{"n_layer": 13, "d_model": 160, "n_head": 2, "n_kv_head": 1, "head_dim": 64, "d_mlp": 512, "vocab_size": 2048, "activation": "gelu", "norm": "layernorm", "norm_place": "pre", "norm_eps": 1e-05, "positions": "learned", "qk_norm": false, "attn_scale": 0.125, "bias": "none", "tie_embeddings": true, "parallel_block": false, "init": "trunc", "init_std_qkv": 0.0253, "init_std_o": 0.00496, "init_std_up": 0.0253, "init_std_down": 0.00496, "init_out_by_depth": true, "optimizer": "muon", "lr": 0.00584, "lr_mult_o": 1.68, "lr_mult_down": 1.5, "beta1": 0.9, "lr_head": 0.0048, "grad_clip": 1.0, "warmup_steps": 200, "schedule": "wsd", "decay_fraction": 1.0, "decay_shape": "pow", "final_lr_fraction": 0.02, "batch_tokens": 16384, "seq_len": 128, "doc_mask": true, "z_loss": 1e-05, "train_tokens": 228400000, "steps": 13941, "dataset": "wikipedia_en"}
MLP neurons of a small language model. Each row is named by its layer, matrix (up: input weights; down: output weights) and neuron, and shows model dimensions 0-159. Each number is 128 + 24 x the weight over its row's rms, rounded and kept within 0 to 255. Numbers have three digits each.
After each neuron's rows, "fires on" lists the tokens most often at its 100 highest values on Wikipedia text that the model never trained on; "fires after" lists the tokens most often just before its 100 highest values on Wikipedia text that the model never trained on. A number after a token or word is its count.

L5.up70:138130155126123144167123129154164155108122097140098139107101149144107135124132114125089112097144106113143115146147118113161129125122079155107138165148133114116081133173167154200136140131134197129153101105081111129056134090161082138106144109108132117098161124117096127131140156150134134118152110128113103134150131094155122141146125129119105166062126146141147109148101100145104144088145132108155128140136126106127136159129185135137174154104116101093144126113130132146142133161138097
L5.down70:095151107113146161105111163147128122155104149139158152113129107146106132127144151158113147128098106131120154090126085167076128112148143134137086139082104157140128117151120087103086172136173103109117136124207128160145126121129128119159082154109128141153106131133157127152152123122134123146122151112137129146142158158080111090137133167119155146180130096077102125106152124140155149090145112130089108163134134121060140108107111114102113149118124101157119113147110123094140150121146125
fires on: "c" 11, "ity" 11, "as" 10, "nd" 8, "an" 8, "g" 6
fires after: " E" 12, " K" 11, " in" 9, " Ma" 8, " Ar" 7, " Con" 5

L4.up39:131125110156149115112114151127171123126129134062113166083153137170139126169141155121119135123121107110088123113118138115106137169131168130124123089122135178096105134083170158097139102120142133158084147129110109107104173172128108108094135116111137140146138120156122125060136129116092125141098125107130131100133090138092137125099132127136161109122141104151129169135176121130145168095136121133158106142140131161089188139104156116113097154135087127159116152144152117140179110133134097
L4.down39:123182154136141116127104134103132115111052155113125150160113168149106151125084175145112126122119127159164124125140111190120120057138121130138132128101082124109108103154138133124120137164168150124134112145135098156121141125111113132130149118120150131126149104164117133119136153161170146152107112110093158131120083124109072130093113140116140162122131123115127161119136169155137128157144133067121138107091139149129125123088131113106111121127122159085176101161143135113090085135157097
fires on: "re" 11, "od" 10, "ro" 9, "er" 9, "ic" 7, "al" 7
fires after: " b" 24, " g" 17, " B" 11, "B" 6, " Th" 5, "G" 5

L2.up470:131134113121143082127103135141127079115143171122104097108129115148101102143110146135128139139126126090123118131154130119100132129096106118132149149158116090169119130121087079133143103096123132126143142102098076122119119117140166149186137126144164121142104126111132121097124132067102116106172136150168151144114136140132111099132108126123134086130112161074126151126160143138170155111122153168141149170090125109111086169101185149125174106137149088148141125115112168167143119174120119
L2.down470:132120130173102155128126118130173111114103133146122143087151120104139123115106102183131122126130119082112168113145095118161109130153155139125115166159113125141140087137130171101143128129137153122132104146133144123176139121160171118142080133143149105090130143134126170083123111150077118106160120122117117106088157108094126114143152138089094140125109182156126129161095146095094146150144105172072109112103143181082150121137129119125128115146083152160110122141169134152120114101122114
fires on: ":" 32, "me" 10, "ve" 10, "go" 7, "ta" 7
fires after: " by" 25, "a" 7, " in" 6, "A" 6, " San" 5, "al" 5

L3.up324:142139104148129159098144136157106096105123138163100131151128130123146157089142166141149122114087125107147154100116110138125103136066129129170193146127083123133109138167148150124146136112144067110154145120144093120148136118136126149143116114157135115174104139092165088080109140112117143097110148116175140135122130084127146119158115128114125117163149141110126093159110146134114186090105119150165168101107123118117106147102144176154164107132134095121140141128117094151142097103117088
L3.down324:170109149080146087158180143106168133150106121151123127163160140095147126144157089168110163134119168139097125122135095144148130132142160114119128133092122129117118159139146143129112096141105108146069138128142166144116154111112090114093149151128075092117156121109094169147147102148084150097117126100089149124166133152163113118134124150137134119126108098130127124136124114120122103152124099126132110164057140160091142116129122150103103111142087159138125147101092145120158125167106159
fires on: "ult" 26, "d" 20, "rt" 12, "form" 10, "x" 4, "b" 4
fires after: " C" 17, "qua" 17, " c" 11, "t" 10, "ce" 5, "ho" 4

L5.up118:112091094112162118167107111160114105150156129131143119162146137111144108099161130163132172150139097136094092161169113127191140140093145153114104164118131121137107113132135108113120133095143170148126133104137125095104133141116123099128156113133122157134112100163109113129129163114131076107063159126147132062113115129125151098096141148103114091158163174087138134141141169140122137120153142112133123091151117116151136129114135094108099086156157123105175133129113159109144125088160138
L5.down118:166175130120137154151134109157112114121137151148101123136112085106131133137094154104085099121177143172130161126131141051103140117090116146102127113100129134144116161134094121143128122191155159140124154116117140143119116159161153141153128153110106099150100175109136150093119154153125133118112134095112105127165130098125149149128112098141116121101160128144048109112104107107141114149175118150132126138134125140097094120097128125136099150111186139114153118121149163134115083127137085
fires on: "=" 32, "er" 26, "Species" 15, "ter" 8, "re" 6, "ity" 4
fires after: "\n" 35, " " 12, "gh" 7, "ff" 5, "or" 4, " cl" 4

L8.up453:121102114144104178129150126113083119111101119153106114097139135155112157127103123117144121078115103088130181153162072125148149141111136214130095127130118116129189147113107136132139145121117107141123160117142188132129165133090133107159124152091124131143139142133102141090087145136129041146143086123147122141110144157125130169133150095120110149115092122135128145133113110150104132156132161101139137128149101143128094131104141134128142139153108145107170074122130129114160136134127128
L8.down453:170121101100129116137135126074117140135182102111132132148158149166116138164136124122166150171084126156097091128116100135129096144104120121177149114095146066155132146108128119118149157097123155115154128129119163118140109111134128133126137136084177141155110131146126134152152129115120137125128124138112082105149150145132121104139079157099137139154127119172151135121119117118143156109142107131111126174143141164077106150129153095123126144045103111144123152102075132086097167128113127
fires on: "o" 31, "ch" 16, "leg" 10, " he" 7, "z" 5, "min" 5
fires after: " " 37, " Na" 7, " Ma" 7

L5.up355:096132129152111081138143154108119157079123103139092137139137117101138083113122177120140139141092178123149123141123106172141114153145086103180137150132132116102160105140118081134137112129139122158112131160075139135125165095181161113142142163142121077129117074137132094114132128174160120133120098103109115116118109121114147144175152147135164161153130138115135186102117157133157082097124149111129114147168107105128164130099128130161137095119099116100128103138121110116120116143137100
L5.down355:147105105147116113065148135151122139129151073163135114111106124134152116138129123090139092116117141102142149140104158161127100096113126096141102088092124136120117134111136146131159117171118103091152102121143143152099122150095110093127104124111149132149116148140154102191127118125126113134152125128134073135136129113157140083100146124193178147112103153098156134130119163126143149154137139157130128140162134179134084076138136137162174146070119135143113094135170101160106137121118125
fires on: "st" 20, "-" 11, "t" 10, "d" 6, " place" 6, "n" 5
fires after: " under" 16, " dis" 12, " take" 7, " On" 5, " on" 5, " took" 5

L4.up79:143123121118124113115159149166111114134122103153131177182107112170151118069118137113127128108111101129135126144131147141100117105111166121138129115109148121128148065105141119157118075103143139128156155144120100149085156144109151139091123139178128126077083111142152127107128137148105125121182089170139183116127110159086093156131141158096142153103130113115110111102138165098145116166143114143137145140140123117115108137097127092130148102135116135127137107100163149136179068122157136
L4.down79:119129137115097177100128116142132143122120114139127107132140138093117121078160126148088121148159120137046097149096134142122105148158114147134148101099130124170145130161135128141105143096157166138124126149096116152124102126112144169139136145159119148116160164096103170097149107139127123085112145099126099170144133103133096166076138072121132120114092134124098121145115169121116097107148142140178147124169127101125097160143125116157094102121089142131158124130119176134131130173151098
fires on: "tor" 18, "min" 14, "op" 8, "g" 7, "ctor" 7, "me" 6
fires after: " An" 16, "ur" 10, " His" 9, " No" 9, " his" 9, "re" 9

L8.up118:130165085113106121121129159128149146138119098129153130153127129138155200089109076128158104137122129134148101146083132108163162081144091133106142131142104148105131085108077141138174155122100114096133134154103130148162104114091110145125125113117102143122115119147110089176129126176168130171150112097139106109110181144108134153130156098129101125145130131124131102132173115172109093083121096157153137113138118117144158123112134151175129135125121098095096136143128123125117110123160097
L8.down118:131124112104094108110106115084133121101093134114123124133123120172130155077099156109108140112088135131144177153139105113117132135137112110115169120177132108108103155131171138139126086131107131121122100165123131116151144107110126113110131112143127118169114135115132130100167183123149121158130102130141192107107081132122098157150119171078161112113167128126104173138108123130122176142162146151124098095120102193133107121138101155131139154134134080132180115112145118140179148126108135
fires on: "20" 35, "ation" 12, "+" 8, " 18" 5, " Per" 4
fires after: " (" 40, "C" 8, "ev" 6, "ul" 5, " to" 4, " " 4

L3.up202:134137103146110110113103145106156093159105151109135129149146103096143141094127140164108112145171083112148122122145133112181128126106137126145149123124171110154154151112157128082130131118136123092129113099088148126167133156082130068099166152134133146115126121111167166138115079149105131118186103131100090125103110116117113180154125158122140174155125113109146146110115136093140106123158106181127121114170165148114122136103089135116124125124129130122097152129123094162147168122137072
L3.down202:162105144089129172138112106145142158141113134154102114138087125148167111089118104125128128152110128172092142135154149140073137124151099118097121157095130123107104095152081092154090122116119107137127118107126096111100148153155161108154177137155112120126131156134138189124120150136146093153070128119147173122117140173132187117131137106128110085150128153131087112136125127143106134179083160116132148142132134115120102133121096111120083168154129098128125125153142143095126126128162152
fires on: "te" 22, "ent" 16, "tor" 11, "f" 6, "ke" 6, "e" 5
fires after: "ci" 31, "la" 9, "va" 9, "bu" 5, "gre" 5

L8.up72:144163122146163123158128118073144109112116177134149133126112116101171108106123103150164140143106136112073115151157118122120164062123122130131110180130151120151116113113143132112140123169054130149124157139124152097106146180118108114140131117131148142089108149137096105164111174145134142088135142128126157133104121130078102123111097145153119152112141146113117145137095124073099138146150149138125128121080131118148109120160119120143129186126175125163150112099155093106139146121118093
L8.down72:116138121162063118105156169124124146137114127197149155104144128115139096096104112093128109118139129112149119118145078144142156178166116128104095143115155173093143114149105134117110125111126114146139101087122126120150119147090163145157170080114118153142131165119151079092136111128120097138074133121183108103124114152126128140135105104132104090129127155120132120129120157126118116113129187138097118114161147123110139167128131147145137140125098104146103173109110149104149115168154173
fires on: " an" 37, " a" 13, " some" 12, "." 8, " part" 6
fires after: " was" 13, " in" 10, " as" 9, " is" 7, " U" 6, " S" 5

L3.up64:139141129158165108151140097108113152111114142123117141156120105097106164115185126150130124098086099145156107165130165152171140115136156137123174116085127105111122168127124115138152145177101095155146160073134085087147133094095136107108156140121089106144120140121141119151144141142125157105113122136146114091164101126132085123133163131139115114128106104109107104101137114100070138107135142169152094114179098163152141105149101124150178124115095156137104108121127156139133108141153113
L3.down64:108168149102122173092134106103133169135125150151145143138144121111109137144099114123100136149141128105091158144112118112146126112118123150120174120094167173114106164135130109130160155122114118083133182156126116129084113102120119147106139124101158121140144169112088107131119122104146126148119146102135172112099133138102129094132153158116117131118123131123155147110143151138178098113111110124124143178099156112133076139108133103141118103134148058115075118144131079135181196158137146
fires on: " m" 51, "n" 17, "se" 13, " own" 8
fires after: "er" 20, "00" 10, "ine" 8, " Per" 4, " his" 4, " her" 4

L4.up193:113117116101167103116126166111116110166118098164142133101125125171139112132134161153102157119131146094151126048122077124139150150106125116157159178124135127158115118126131158118118081138165141119125155107097125106100147135106111116105146103131112137121141114137148156141122080117144132161131111144146141110145172130090135067115116122103119104125102109195151119091130108097140148112148146174132099155131116133120124119189155152138152139132130104111113106095191131142183134136122137
L4.down193:166152165113146124163143114094120131123104125139127075180142133137137110177156163071163111123145110132134175153135143088086139100155155127104136093114114138105113112103160122128147122127106113151155121116155123161121127152159144142136081147135150110142141155103147089121095106168098109104076097138123103151137087122153168139113114132149154165099138130126094168158133118110094121165133141105121130129110142132134175080135130124103090145134121173148124105115075120090124133130105144
fires on: "ang" 17, "al" 11, "ent" 11, "re" 8, " of" 7, "s" 6
fires after: " B" 27, " R" 11, " one" 7, " K" 6, " We" 6

L3.up65:160096171120134082138161127132104146122144139111138113140137093166151139160149099112183203122112107118129161142141147141082166119108107088147166150144097127112115164128136143090138101138202083126157150112094090115113116107143131147123176160108115083124086110106120144113107110122117132145105160092129129100109110144103122146114146118121137136133099101143126140114102132162111149171121084149149140109140128159130104144164117127117120110115088092160145125103137132147146159129114153
L3.down65:130090096113100094106140181100159100128097082124122130165149116119102128115118145165194128132146132095174118144114114132128136161135128104116132178109151088108182076144137144089137147125108147120138131133055128157121115158125150165138165165124158090148127158108150086118153117107148148112129135130118118120124109151102147139099122174137159158108135121147122110131115122148116104153107142133132119101106081139102126135105116165157182131135111114137074148111141109126131146106153106
fires on: "s" 21, "vo" 10, "ct" 10, "d" 8, "ll" 6, "el" 6
fires after: " I" 55, " C" 5, " Or" 5, " Ca" 5

L2.up208:096124106135148111142097124166127109099113108156166138132111091098111098172098134120125163110134086098113142087110117111103148126086174141108140163121126151128151167116182152166117102117124144144070168170136129118100159112116130121111130142133083123123146166133137142094164149130115095133097113131177187140152134082059180144145145130122129102098143137110120138106124165092127130106104131143115119142117104106108133154120148112164118146116154142101127110130169143117147131145140145
L2.down208:110083111093155121163113090151130128157120147169100098141118154123091092105099160165091122083174090137137143104125119117117099100135150121114153134115126153105123150147145140119128175140168175138134094147129128115116135140123159127136106132119111108158128124129164115138082101214106122116145144163164116154117087135116134096149138111122128150084149102128103158129065137123160102129097166192130101095097117152129121116111137143144140151135134127113129152137093138154104136130129125
fires on: "===" 92, "==" 7
fires after: "\n" 68, " " 14

L3.up30:145124125108097102131129138098088091095106083138115149134095152138110106121131182132123139103117168134116153163143162174065164109096116119147088116138150107166132137108176092144141112133107140155130101103113104145136118113127152147146095159095108102178095155117120129133165129176111171165122141155128157149122132141117153124147106133119145108156146104136114135115076098138102113126112152155132099160103120077150173167123122093166101157110108124128138116125142127112130139105145159
L3.down30:117113096112151127139069191144123149124115152101123161169103130089158168140197082162122090107126105085136107141148139148149149148106118130150130156122086120109139157173126098131111142146061117132154103124127086122138127080146132121155159121086103125127116120142131130118142089148127155125108092137099149104130106103144133125085104155143164130097150133113099128160113122129127146126120147168115107132146135120147113144125156126141156131091161131142182149112169115137144084130132101
fires on: "th" 21, "ate" 12, "wi" 12, "ce" 10, "r" 6, "et" 5
fires after: " Vi" 27, " S" 12, " O" 8, " vi" 8, "in" 6, " Ar" 5

L9.up213:114164160126161156167100092096089179112182111069109145138175098133156139152080145132137160117144137121140166127114142145161120164179111138157151174153159143121119115108122139130111112121093131144132118110126113155123121140137105101139136157104101112122131112113113134125113133161098156157141084113127122117097157096134148115045130122142138114126137125139121122125163125118109138102127106110132140083120127148161133126113140112153118121121055109125133082112109129121119091137186105
L9.down213:155169134128090117098116078173156119128108163154158106109102128162119089106153117084101147133115154162163129124158121123103094162073128121098132139137130096120160124140105122121092153154117101172137128133146110137140144118104153154110111119168085114154154101107156112124098146100136137088103119152118127139158122153138123137134147136109080137138121125163140161102076157143155119092146146096099121167152165131130144128143090093144076119104129165152095120155102153143109120121149158
fires on: "s" 29, "ra" 23, "re" 8, "," 6, "li" 5
fires after: " I" 26, " d" 18, "ang" 5, " Je" 4, "ib" 4

L4.up17:122121163185127115084147088083130089113109138145163109141124077165149123135162133126125119117145113133177158131095122146153119139174106085114140114103119140126137109127121147135156110107126155118132160103150088121075109152128090124154112129158137146144151074125169135118176106158115095113131152108133100099110145131111150093165160159151110110105138135130175116098130120142144101139120120128163119112163128103132156123118082157109129198121122150145115093152144088162132124129109134
L4.down17:165105121091090115137115183138152128137103153115128097132054151149105116124108087146144117136132157129104123159095167118112143089133125106172107162152122130101059170132134113129135123201117163118142095162113111106150103157099128102133137160146101120124131130162120122099111153185126104141159124083118137151094132122116102098110113148123094129109166164124107142115125138131139144139142120150158122120136092148157137121101171131119142128131158085148157125152153103152113095133117118
fires on: "e" 20, "ary" 19, "ty" 16, "ch" 9, " up" 8, "gu" 7
fires after: "cul" 17, "or" 10, "te" 9, "un" 7, "lan" 7

L2.up65:141096099086118123119126146116119116120117075106163089141155093115152121120143106133098145140122123115125131146154144124133158067098114152148095128162120092180127152123129137137117119122133103123158118078136136167099183117164145088140078141128095088113099103109118104130115133156141147106144157124160149097120136075145084127159121126148146126131080154132137131121162134109092151139114171151108108132124161092128113151119138106138133180104133152163134079118153154134114147152153177
L2.down65:100111155136112125088121138105108132085148119150156148128094117189133122122134149174135129140175119125145123074111150109151127143155120184107146152165143100084132090115086111130154158116106093113133123158082121139107116188108119170150109114161131126152115118104126162151160125109132104146120129091091118139109122108079128142084110146105146134088138138100133109159125106185148124125153154122111173101121148109134161163116115140159096149131097127158127147121097154126127096125129153
fires on: "e" 17, "mp" 14, "ff" 9, "k" 7, "ce" 6
fires after: " O" 35, " Vi" 11, " I" 7, "ly" 7, " Ar" 7

L2.up40:146145125176144129106110136120110145092115099129120133099100090103193149109158089168082137129131124073149152117169126147106148151147158093157107150110123109148061112139130147139156091151095134160140125138187150148173107122114117101122155130119116159130131141116136171106129164139124113158101122153159126147151134149130137123094126123129154106115137116126142152128060127146113110089163155136126100105153102118128117116105131077112101116138146101138157126129117125137142135058148137
L2.down40:147124143158076124140138168137136135097099097155112116127168140107161125098131181127097091121150079104129096084121112184146133126156119126166124122140141128123112096153127091146154103116134109167093157125108140136172183148143126191111129107141082114096145183139120134094144089127145110084151150104159102124084132144131092118137130142135137152160121102114123112136087162128133154125169120095136102115129122141116110147156085135144114149129135119141101120123150092112133170139114123
fires on: "ph" 21, "ward" 17, "ist" 9, "us" 9, " team" 8
fires after: "gra" 18, "d" 10, "in" 7, "M" 5, "gen" 5, " mo" 5

L4.up59:114113126108045141134105155117145131160106129142148090108117105117154108140120146100166093123121105152084112108123131135126118107127140132158156052139080169143163170107167178102144092129110152111081117115112110118110141125142109155085095129143128143115166131170120107126149099133141130151142113113097146108148161136131109109159121093155124101140150151109141138139090137156154156149114148178101149144125101120189148135126148109110129161161132130115130119135137118159145136127094103
L4.down59:139100112103137113116092104135132104105092103143090141090116066150101142163093133144136164110115117121176129131131139152079090109101149172109108129114165144128133124125128116167075124113110159145115148145127145132141100138108110182126125136112097143126114183115119104140105132146169138099134133172109103116175155082140145135101142141137192127109123099134121132104121149104119161128144110110130130153085152162138115095135113125153153154127162154110129148150114117160124118115171191
fires on: "hi" 27, "on" 13, ":" 13, "en" 4
fires after: " W" 28, " Country" 13, "w" 11, "W" 8, " A" 8, "M" 6

L5.up449:111126113167118107135172121099135125096147103119116145115124139147132137121129109121098074128138125106087142160117110100108171137112118115109147127131173139150113131095099135105137147107174142140104127132143098105113145147117133117143167120093125171137102145181128084142139083128142121136157110152114151150082102114112133159102145179129094146148159145144133148156137118198140131090134139107173159167145152106103115123138149106153098110133155092124110082113056132124081144154144137
L5.down449:138156102123189128126081134108132129116112148118125131136137112110120106113128143152136129132113180141174135154128124123117144097119114083106144124138078124148145120099147171159143116109182175110134107169107107117143185077132116099129129153144120096103140158126096138115081132068074134120107135178107128112190150146113113109149159157116125150159166156142124120085120127112135150147146114136143101119127128134092121109146095144141149147102095062122151109126152127134147133142117118
fires on: "se" 28, "le" 21, "fe" 6, "st" 6, "t" 5, "und" 5
fires after: " pro" 17, " Ro" 13, "ur" 8, "ro" 6, "b" 6

L5.up384:150096104124188130106127163126171115154113123130109180122128118121140136134150136140105123078151102093140167095127133126146172139117168129154133120106153103130076106103117112191108083118084131095134123098134102133141121091103099130146134138124102161106141088133158118098097125136106114127151113137126164069087130121127113103140136112107137112135092147130133136131112113151180149134130174119127148141122124119108126129121111143173193107140124103149105098168134145185130149132153162
L5.down384:113086115104142129142094114112131183095085118152102109115170136114148098144121100090112174136106096162126119158109169116138101160116153190117115134146130129144127122144093134112141143128124110099124152130127098172145105176120150100103165162121118114104157163162147135122117127165115105099119123145113164152100107132133090134109123144160146171101138110130097130133161123119116158110116132139111111149143123125100076078150140164114161119108132104150078120135093117107160188147125154
fires on: "n" 31, "an" 10, "ina" 10, "ian" 6, "se" 6, "k" 5
fires after: " Russia" 12, "ol" 12, "e" 10, "er" 8, "ine" 6, " You" 5

L3.up69:097142153181132094127100128117116122106138104129118173131132108108149149164117136147119099065140153092202173129103084109160129140126111148132176135128092111121159104159115152129083124111188140106141161123147168182134118140137118122101114129124160156130114111107112088114106121113141106137100147128166142117131112110160138100155113111114085152103111164112136157115121101140115160161145120141145101119107115154129120138106119128130114116115112108146122098111130130081123123149188181
L3.down69:119119144059148133140091137165148137129125133092143132113114127130106099116156107137090167137136137139117127091147124143114113121114132133131101156105122140138065144139132148169129137148111108099144071134116148115132117134162138181127178167187100100152123138139122119123142139132123109145145113179100142079118132116162123121114130162132135132128139170143127081112106100182108152084146125090162132168155114137106112108141124096068086158149154100126149143093150090131119135113148132
fires on: "ill" 20, "ter" 16, "d" 12, "th" 9, "bert" 6, "ization" 5
fires after: " M" 19, " Go" 10, " ma" 8, " Li" 5, " me" 5, " organ" 4

L5.up104:116128147166165097156148116100083165152106149083096127137150129124112106170101143135112118137123130147115148158154141104155131157100116140162151171161114130135104129103108089130138120118166146114151118103104099163120138147148110106161140118109137111141112138120176109099094080145142132153104112137075164106150118123103174121121114178153121153164079116128120115091123118143174147104146123129104127109094104141189157110126098081122139167110111115117111088146152137143168140123119119
L5.down104:132163129076106169150147146141147085140136116105093115154115148109127100103122119143142134085150171173124095114152131149109145138151112084081122123125125123094116118150109131166132089155106129177152128159106107149124177149089103120122119137152115119144124142099175106133175129118150136110135137103158117109115090143128122165127176108144121101125155142125098097166098092163087166138122151120142132155145118105132114066150147105082117135098131097123137156127137182126106115139136153
fires on: "ur" 23, "re" 13, "ra" 9, "r" 8
fires after: " U" 14, "G" 13, "T" 12, " Th" 10, "D" 9, " T" 9

L2.up323:111132174142141129132117138182113136114167098092148107090120130143114138184136113138151155134144145138103092099163096158101149122109146102121138158110112150108117150142135119166146089153154148133113121118132102179109136136161161174139146134082139113118112115108158098077172142149124130102088091140118132098144123156147106153151125162119089097085108100145134111129116073109117138145137119170120124113165144117117054129106148087113093121127138132106148147119135138114153144125165152
L2.down323:107117117153138186116120115107156108140118133089139163123110096112112168097114102098079147102132126124123110126138123133150150150147137188117121155116128108102173112175110137124131165112095104131131136136114120147154131111126075139125147112161111133127111169098133078150123089115147099122129116123134139163134109126133132116107145120133115117083091159119107102143122132098157152092128136174157172097118142091106144154128085137174137117183135094130167134110190129178122164140132095
fires on: "y" 42, "low" 12, "vo" 10, "s" 4
fires after: " M" 18, " I" 12, " Na" 8, " Da" 7, "ol" 6

L4.up207:160099101128144108088116172152130074141106150140124143119188132126117152175119119139121134143116111079118142141122155107109093126129092187125109093114139123118108181165133130104113095117156126113125119112172124120139145110135099130125091140121152140128138139138163118159190112136127099121158154099127130145113105101151125100163119161108065189129119133146110160160117099157101158081181166118126136127119128119145152120126124146131099122114141144132142123139153095141132150109072104
L4.down207:117128149109095141113114102116122099118093117161122108096107108135126111106133138090186148110133094156098145151130103152100153162094155150151090165135111108170171114170114142125148154145154094109122137130139105099081155158170123097126190117206104109128116163125106130133152168169108108098111121091106120103144130164152159107135121131139137143120130147142099105083140128125094115152093148112147130138127121131119093138113106122134130142151095115161104140131133174109167136157126113
fires on: "a" 19, "H" 18, "as" 16, "li" 15, "D" 7, "il" 6
fires after: " cl" 16, " vi" 11, " C" 9, " N" 9, " c" 8, " po" 7

L5.up12:135147127148126069110134110105163117108106121080117127132119100075171112077129121090137170163105110094155145050168140111119135128117136128140136131115120141121134139160121159125124085112091130123129116135113133102158155149124132121129150150149091123121155157179152103118065082073141134134083109181126111148109145130125156138134138136115137170129186145124149149116115128129144134130121107143142121159129142112109072147111094122139116119134147151108097165156166133127135155146130109
L5.down12:146139130102149159115142111115150137104106073144149116085137120087085099125105124129150123125131122098162133128171120075124113116129120071161162100090121141146055150123095116132135147133149152167133132124133112130105123135141149145144114141119164098111117141162111106166086151135107129136151150150122128112145180168181156140109120177099104111116149115141103126143139167123147129157075126150126102126089109166149134131126127132188111157122120145113135108082117111171117120111137101
fires on: "d" 28, "ist" 21, "mp" 8
fires after: " mo" 13, "min" 13, " Mo" 8, " F" 6, " Te" 6, "te" 5

L5.up386:124171058120099133088128154097146102149059143124101122122161138128161127124128099137113110129086097144123115153146131123156125114097177148101103135121150125127139128158105116108108146127118121113140152120106117142145090118193103108191164102097113150126118114156115141137125111118125089109159118119137136122120094132143106135126134167108101111120118150117102138103129116149129152108109145122178160135157113130151127123073149126137165141129130128086122180099181153144166196123132144
L5.down386:134110103140165118102112141143088155138151103109116114120117132140099145127138148124089164105109109112136143089128150174107096122114131088104109098176121165130072123158087093129138117093143127126167112111086102145134128194122139153144074116117140115145109143135138141164153126138133130160169143135103094171137132099127120069142186121145160134137131159102140151119135104132155115131134107144153148133134113226101083115132132097152111132123147105136131135131122143127127109135153123
fires on: "leg" 13, "-" 13, "ur" 11, "our" 8, "if" 6, "ual" 5
fires after: " co" 14, "n" 12, "on" 9, "l" 8, " se" 7, " f" 7

L4.up350:133122123149149110099107080134156131119125154124136159124114074128120143124138103134123131115142128111145147151118122161105133154132122133129113155109142116128160173180124113145185105145098130098136100149108114101127137114154133152163150126148113107149100088124125139104141087137124131082172159135143142119150152156170090102116149141106143146106121185095188123162124128106116151091104167113150141089123151137152091108099121148122107101166102123101092160095072099116069147142142137
L4.down350:157103134122102113107083127168128118152112131125113165108154168131118127150097136197107089109142176092138165162113142148063173159164160116088135124121164129103071097126128155106104137166122130099137128114144109103164153158149117127132136120100109168121124117162135137100141130097080117126114104113130151121150170156098113136138133126111104122123147110117112125085129107152110150120143116138134103093083137140086155133156122120102122146119156127131124167136169123116145171095158136
fires on: "al" 15, "l" 11, "t" 9, "ut" 8, "d" 8, "n" 7
fires after: "ir" 22, " qu" 14, "il" 14, " Char" 7, "br" 5, " sp" 4

L5.up417:155100116122141115125122138164101133137152082154153121133141123125132141123104157137114160112167131104139124144167106170178122126078099107158160147114155139112136133153128100146085105131114140132122116142104158159101143084065178132144152131136126122128077108113160147140138119109167172136146115120100134128128135143093177158162128187127093126157134102106136106091104142155134097103139101113132116107143112103140152134135088068168114096173137080128133110107119140094119123117120128
L5.down417:169138126118137166139141147116163127157109141092109163113098127131157112175105108125091113127128105134139130122111140132130138149122125134119097080112126086201102128099186126135140168141138158132157135104119126122173102132148115131103105149103118094089146110121098115130120159107143110124135123146144113095090113140162092129108148088097124186139124158115102126136110117134170122140147153086128079179072135179122130090116108122092168153155134151160135144147120141106142116135146103
fires on: "th" 21, "ct" 12, "bor" 10, "s" 9, "p" 7, "rm" 6
fires after: "la" 32, "ru" 11, "u" 9, "s" 8, "cy" 5, " a" 5

L3.up379:115127119172171110124125124124129111152132154144174119130177134133132103154084119141137111131088105135086143137146167121175165157164153151093100134140143170109142133117150175108149136130105113129119131078120119119130131101139140137098102114075161140131137127175154122116091167085154119146126149119129134124100126082160129139132192119140073154154082125133114153124098130153097134149100134121094111131110115193148136138096104129131109114133130104103137147081085145113099128109111125
L3.down379:128162147161128105122087169177146133128118112124083150121151101142132093097133105153104150104103134148152136141120120124121115090150128137133151118095081130152124144133104138119109135107105143136112160136117144101142129111117099163171112129130188134127133153113186175145143107103141104144155123105124121131163136119141088147130118096100109120133098155147129153154133147155118105109103092050158185085133098139118133133120118126124109177158117101144129173108107070142119088135145150
fires on: "s" 57, "f" 10, "ri" 5, "li" 5, " la" 4
fires after: " de" 38, "as" 16, " Cha" 10, " me" 6, " po" 6, " Bro" 5

L5.up464:156153095133145115084089119154136113136121172127131119113147099119147155123141171129128164096109107140126142094121124126144135121125156137150114121134107171152180093125087137125090087168119163098124108116100104119104159100136127109077107113114096191091134142141166140114098149091153120159144105126106127144121142159112087163089103159084126120108147150160151163109157114127120172141130133137119141090109156154110082147110107130085123173147144137114141170114133101122117133137103142
L5.down464:135149146124166125126138095118155097109116133093146144073136146171126185137144125136144099175121119119135143104143121135177138105124127138086145147135122120094138117138141176118126143151100108175102175113132114147136107078133113133141145106154172124085133183092121117117154089153149147097139109148169141117157108104124132103124157130109137106138142107169119095147086096109096160142138136101138107144115103102086143116119171137145105094103151131091114082139162081144107149131143129
fires on: " No" 21, "re" 14, "te" 13, "ro" 10, "ha" 7, "I" 6
fires after: " |" 16, " F" 15, " b" 13, " B" 8

L9.up39:079092094178096137158106106097146128161095119108143098144123129181148151121148113168118121096114120093108127153143119160098160142109110143111112126134134164135094114125159133167114148098168105126116155178146138104113162152083166128093110126151137109158122138107127127138078109103101107170110108157126141169132149112115166102154151126120111163121101128118150115106136114091091150114103148098145121166106163138091141156138124144132127113140169161116189129133111137107107113104136151
L9.down39:123114108147126121159159104157120140146113149137083104164158113145121146113118160136122125120126165146124166108121140110128132137086103152138160123138113129147109112155153114199111093128151139131127094146135108127125089125146123168125087115157100147149107135084100121156080109129107137108119131107108136126126096117163122125155120134125152152076132104134119085129128107107142142168118109048095120163167127147131192152097143124118117104135140138195080145129147163109120148172101130
fires on: "==" 50, "===" 27, "W" 13, " ==" 9
fires after: " " 20, "s" 17, "″" 13, " career" 10, "ography" 7